MLP neurons of a small language model. Each row is named by its layer, matrix (up: input weights) and neuron, and shows model dimensions 202-297. Each number is 128 + 32 x the weight over its row's rms, rounded and kept within 0 to 255. Numbers have three digits each.
A block is one neuron, or neurons of one layer that tend to fire together. After each block is what it responds to, as a language model described it from the Wikipedia text at the highest values.

L2.up23:133133138114076118128139101149081147131134121181163131030169084202161155108183114156077093076092164134109156189103133126194106146110144105139132134115122141171121135074083113202097144136115144168163167173145149124082107148121113152126116159148110106135104073112131116127133123140153124121
L2.up187:120094120110079126129125146167139164144099163179153100019146082155167164162120108130092084095104166106107138142144131128191099113118132149135161131093088177169114145087131121118085185096080171149149142142122133178114077181160109154092073128113102103133123042157136101135121172134140124088
L2.up313:107086130135091144154158139142127145141183129137160131115145097132161130092145097139167078138136125137119192060136149079162115153130132119140167111126104164149135108134092132167090116141147143157161116136171127184094050156131155147133135163091150073101094061154116097141093147185153087089
L2.up800:178138064105050086085145160176097131154173162137163032077119066174153134132198089141093091081099113163113120148107145131163056161072113122123103126185103096154127187158171140170072135165096138162143131159068128172107169154134177099096133080170095125117115086088115092118108124066166169168
L2.up952:139153098102103159087086158150115158107117165094139108064101019194083155088147155071136160080123148081143143126132143127176069133126133155174191172130117168189115126104148103178102105144149175104128153156150106209114101176169118137165085138138128080118096116110066156114122120145141149108
L2.up964:105083080108060139127147171198119163090135122148151128014104024172141122160155141122092065106112175116093145158137148125161077099109126124165160149152096167138136127097111107166148121134066196124161146119127151189101100206181111155123074174196126104151138074113164078153219135119170159122
L2.up1427:069074088140145177142141161191095162118128122143163161062097081145128145138184175122059090111128157095082163169143124139162097144111166130154201142126077154139146162106142076096162141208089162112135162140150117173134131136126105127100117142219089141148123102153122103127149129122142132083
L2.up1464:127068116095106117144126147173113156110147147146168083014144079169191167162162117120117056112130125114079145150152162179170064128103116136157144137112062147172079137095098157179151175126077134166154117161136160177085073156148082182123097130166055092166096063135144072118225139106147182110
Description: Later words in proper names. Tokens after the first word inside multi-word proper names and titles (people, schools, films, songs, teams), e.g. Henson International, Carroll School, West Ham United.

L6.up702:194127210159155188156106106112101144156102173123162134108098072108113087147215125187120139183125157098167113137140133136092145106126081104152115134164125114113193117095114135124160127145147069105129146202133097117161048099136083150089116189174120034140152112119185077128123194125087125180
L6.up706:118116158125110203192081159143083081150167162112144113143115160115120117111182188136141123164146171145137119139111207120088096175151086151129071173139124115105151132091106112147147099160117084141105115169170081101117000160145118117078119108114158077163130106125149125148137123133074135149
L6.up1240:139138178095130118133091116151063083096126120135182131134109138063115137141181193149155111118087160157072125132121166122103119073142109078158090148170153097119139120105135163103202088151099091180082112194136141119168058100069087149094130147162136091142134110156198111156165168131089178178
L6.up1819:145115218110119181179123071116090155156107148143128080110063158104118117135149109166177130152112184126100170155153157160154085116166149091122096141162141137088157102137164101090147096171132117133109143185143113120157097119099095176159109140137157049136143163165236108117209210161141190176
Description: Main verb completion. Fires on the token that completes a main verb, often its ending, right after a subject or to, e.g. enl-arge, destro-ys, haul-ed, to develop.

L6.up20:119074132075055107097138137150121136126122120085216118112019141185164097136175100206138142078136145142119110198171130166125131094126083152148138139132163158175096157159105025129113135152157114106124173115112050087134071123157134095172073157149124088123161124143158096134131162114126113158
L6.up1063:020025123134121145109122098125099072127123160150111101076078073121108128129109117150086136111095151121098083150119156113140176126076160147149127154188142171133134127142099124172177193148123144111146173216142107140095142086103126153142137153086148056198154107117136153124182119107075138161
L6.up1095:147108160114088148116192167130112135109125094081127076071113167183071171077155052187088161086178152167131130117140110130158177151118124081116128125146160147216126160147136089130099096221158081131014156103141124151137134092106098129171102168141151128114129115112159108144159134066039116104
L6.up2023:187087113122128141086171129108146148130052123077133026128116131130099136104119119185142091139072182169097126114125161139141140174124116103151134179152122143171123167117102099092149149205100084144113150131173096150124124150080118063117128197125133095147150059137140099065114057117162116120
Description: Compound head nouns. Head nouns, or final word pieces, that complete a multi-word noun phrase, strongest for railway stations: side platform, west entrance, development team, town hall.

L4.up196:146108189129120116194121147169167161144104141066113117116097116125121173136126144113183068207134129110052113157181156158124133080130128112171104118125132138103124127177115171086213120078129135123085103156076124144126146153158129150137091134151126101173142120195145102136177121067112155152
L4.up1578:118098202070081143118156104123148125203116137131132168101090164166167107106089121180169103139055133092128147129130101130081151097191141114158135158150096166088143148155085125138156110151125131119094117181174111147148157129081138088154071145154134097121139146088125139119133127148169151181
Description: Activity verbs in biographies. Verbs that begin an action a person takes in biographical narrative, mainly the -ing suffix of split gerunds (promoting, managing, Teaming) and past verbs after he/they (joined, began, founded).

L4.up46:095171123097070139148108145166148118117203086075094130127135137158124143090135163085091069075093163110126211125089119135105139163138073108135118161141111110115133206180114138176131103139135130105147118121112080126087112129160088129149099181185083161138159157115060146185169096137159142128
L4.up258:082094097073204108116092137097107141128115092123122079113173123159118108107131141149088096082137079145145150180076150072105073176127072125159091149112125121159131097129139098159170143084126142132140171111124104127138077103151083119139111149078165117077156125142108118094178152122151131125
Description: Formulaic phrase completions. Highly predictable words finishing stock phrases in templated Wikipedia text such as census lines, sports tables and lists: "of all households", "Tag Team", "years of age".

L2.up82:136122159130143129106132160113112105133139080106207101103155099127054158173158121158140108117131115109096103084112116111196167149051185133113118117150146113075124109111128090191137174112142210129093146151104158120144140107130165125122125092070124093115122097129135179125093124109122133055
L2.up297:180124133154113141105179139133112176112166113159107148023131167167119154176115095137135157094116177086122148115138161112160129088079183138110151162055108112061149081172142109148165196133116113099076094147170192130135187102098136168130122113114146100159106133206143130154127116090163098196
L2.up996:194161131173119119133071136062160102121140170089135087099109131131120160127130135110071164101131098197104118091189129112095122120157186129077100121070160131145135182170080075104156114121091106139116119137127141128130160137158113110189102158105147161116119128094122194124124153182110130082
L2.up1043:096130138097084114112122213077142179133184142164177114145085102189157142120127173072081128144152135124105114127158132099150158118082133151097123120134107120109160118079174182178128160097072181136108173193040076108117098159163172179120137101108115108125121133088092098136103191131112138066
L2.up1171:142095129175140092094115108143036143156094150055121125121182087125124152114140138142133193119042118109132140120178148100152168105084118132093171102132149120157120155135149114130125077114155151121127121142138127192127170088123147077175136176120188142132121082142097178145110169136165154117
L2.up1386:098112154169038150134170143189091077103071144128042146151153173154122111151128125181123080169119162144080134117120117156109110097181107152137107120162136096126079151102087180145152136089119139118104156105123187112133135046114112155142132118137124169167084135125157092142122169083185136129
L2.up1400:071140109083131146181140172131137111080113088105117145121151107111127138158185100106147139148171129118128085148143106133096147120119128107142133113159067129110186083109118148173077173073146152101104148123120085152087072102151071119172089122089160147122150137129160138150171149181132139080
L2.up1530:110118127160120098117122073051186081159121133165133019133087159143172094119122106199113115076058079168122128161115172101145109077140093133174130089154165162123125206086124106151136156107096149133104149146108130138103146122106131218187162157098130116131107160131095112145149118131144128169
Description: Sports "team" word. Fires on "team" or "Team" in sports writing and results tables, as in first team, Away team, under-21 team; weaker on season, Corps, and mid-word fragments.

L2.up71:100153164072094082120133141112092132152073107171150134138200134066120178083119130130159101127155152148106105173146108170110136123164088120136117132089160126189121119108129145122114197110137122110139106198136123133164123120147094107138069138141084042126104147131114111148043092098142137124
L2.up202:097139114204109142099131124117089109146128118158098078070079125109117185120117178077152153110134168118080088138135171078143107194112078146100112100115124130165096145129098070134050162097108149130120145124153094122100162159084171136104101141180126131123149191129158170134130116111114134127
L2.up258:159210111122109097100089167174118146140144107117152140133152097108106140129107166143118115172145188105099154081142174076082084090100131110122170124129126098099189104102090103135164136135107108099211158136117154085150188108118143172053167203106114146161051169151146224132143153145070127105
L2.up476:130153078079108092134099127114127175114071153160086091099166118073087114141176182145168117088133154138097127132131143139153110089135146071125111081171148152116141116107164188121153139144144158131113178124099083160120135124125094141089127138140147125070099140150137142146140118059103133219
L2.up801:127101111084129077110095115083178124136091094119138140119143214116041163101148127110108153149155198136112164087156084067137113141124115129081106128108139130153144143139117132101133159174184104142150137118197176148153146129115075117113121138123111143133098091125130104132096109138074137111
L2.up1079:085157123087129117085084120193108126134123109144114173110204157117093130179109132134114093115143127143148163110105088104203113062137129117190124162184170126126109165131160138087088130111144025070104192087076070150164093148132141097159057097085097128135136101119086120091140080176154127136
L2.up1195:140114082158122110163146132121179154112167148139109133080113105103127140171098127150141136142118189097157100097136106105185179045134078112088156089137067174085049127102167139144153128119221147152113125163095110129116143066113185113113143132105137130133092201141117148112151123135170144103
L2.up1636:151155139118131116183111067108126089176133112145084167056159119132131138149117174162107186135088096118113106114110149150119182042190143125203159147116126112137161124136155162074135145064090146111123085161154070134122149142090086104121135133073128152183196113143166155116172161114107147216
Description: Third-person object/possessive pronouns. Mostly her and him as object or possessive after a verb or preposition, such as popped her balloon, sets her free, makes him; occasionally word-pieces inside names (Fulham, Elvis) or Brazilian.

L2.up49:106110157182116142156129117053158098137123079157094119134099154149157145173181176115159120124162124152121104122172132103078137139065082074156154160145077131154221104122092105116112119152073123093146121144140124073104145143118090207155129107166116067171144099106092147139150090133121169084
L2.up239:070106141096142178162175180100194157067139139093128042149122078146155199103121161115243129117162121133147238138121160129113074110177147123210195118166152124133138199112153126183086132142179121157113087087113127156142079157165124151210134145126089130140153167122159203143131154146178143153
L2.up578:074093210107132148059184141105210143131153135141060132167122150141146146158131104154096155171175122160113145105099128197162133177152134128106140125097100131087136123145126136184157170162147071098140104217166174064096108147131083095197076167134097141129175120094097159065146164059105142160
L2.up775:112127159114127124140161136189174165125164092134103052112117141135140178124111171093099108141111158169129157111076149146104086158115085161167123132141102108090139108085077114126094145164104092153115096146131133099084098156072142157110130141167060140118118158115195112136136093124143156174
L2.up1302:119189096146182143128119123145158065146143122152134140144119112142106117170162135102135078124030109120123112148104101154123152193111146088108052197095115136111149129131135077133132128112111096075122089178146118149125155196136110126141144154188104148125120121160156093134122084096086140151
L2.up1556:105158113125108115111140111033121102101188160147058147167125170137183236154087186121148099147140093131126116075118115116132102137134101128070109119120105120097162114056128160114108147108116132134083131120163157193100125151145093119194109195154148074090098126103126127146154150196135127125
L2.up1865:120143173110109106137138113169140128178147131080061132123124156164123138123138135124116118134110149139116158091123176151132101119173112187165111174095166128115137106110081174149138163113078103105139136117107168107081101128096110077135069143108127104116134170117142122085124112102176161130
L2.up1997:096143153110130103174126148099112142157101063132101130164124140143143148126194136130174162182074136125166120166093125185119051185083192095120135091140062119084103115127168148144085159199144061165088087150138137115121136145154101172147061098143148107134122152115156141129174075215111149111
Description: Word-final inflectional suffixes. Suffix pieces completing a split word, mostly -ing on verb stems (manag-ing, stream-ing, design-ing), also -ed, -umes, -its.

L4.up259:100071132101099107124135107133158185146122119165122177088085076170142147158139097139136142149107148148085119167196145128120054158091118133030150142161156163128195122088089071160079131096131161120159167195136122147074118158199172205101050095153180127120145088077124111131130162152118131129
L4.up1789:170113128177098061129185136124152190111108144106154092140133167131139119131096083120139141114168187137155146138121150114118098085116150137068117126147176112185137157093108101121071144129086135147113152065161101093104131130092150152090095152105151116103174050177091155135152136148089173127
Description: Surname start after first name. First token or piece of a surname right after a given name in lists, tables and credits, e.g. Christopher Web(ster), Doug Hill(ard), Anthony De(Rosa); also final year digits.

L6.up923:102086090136095123083181119152118133126158173109138122057084126114121165094112078175110105130104111079094064157091163169080137130119089109089146156110130173121059155176094135162131103115096187177173145185112115141131106134183144108127095144115087141102131122138131042073196120086106141105
L6.up1163:099097079139081081125183130150129144121180145095128157061110171148102136111082112147070087161113145096110107157128128094122110130114111112127156158149146184147117137125122092167133160067053175127205063158135141125063092204145144117081134153148068109126123093110120113093165154151107183105
L6.up1272:087102101159113130116120098179119143100093165087152190068087052175139123086092123156068115104138156133133155136090132165118084182124142122130183094135126181179078167143139114157142148120121121140159167176118087157089108227130131101131122147143133091140128093126105075125177131160125177158
L6.up1466:114104118107124183078138055183054160107173170072132166088083087167117101155092142144107107133105093142092133130139129135111143198166064108115125206120157162099135142149108118132071129136122089108179115209152136181126088103092130173113109119126099140135138162113097152077125098116166147097
Description: End of proper names. Final word or word piece of a multi-token proper name, mostly places and people, such as Vergara River, Fulton Street, Catherine Slater.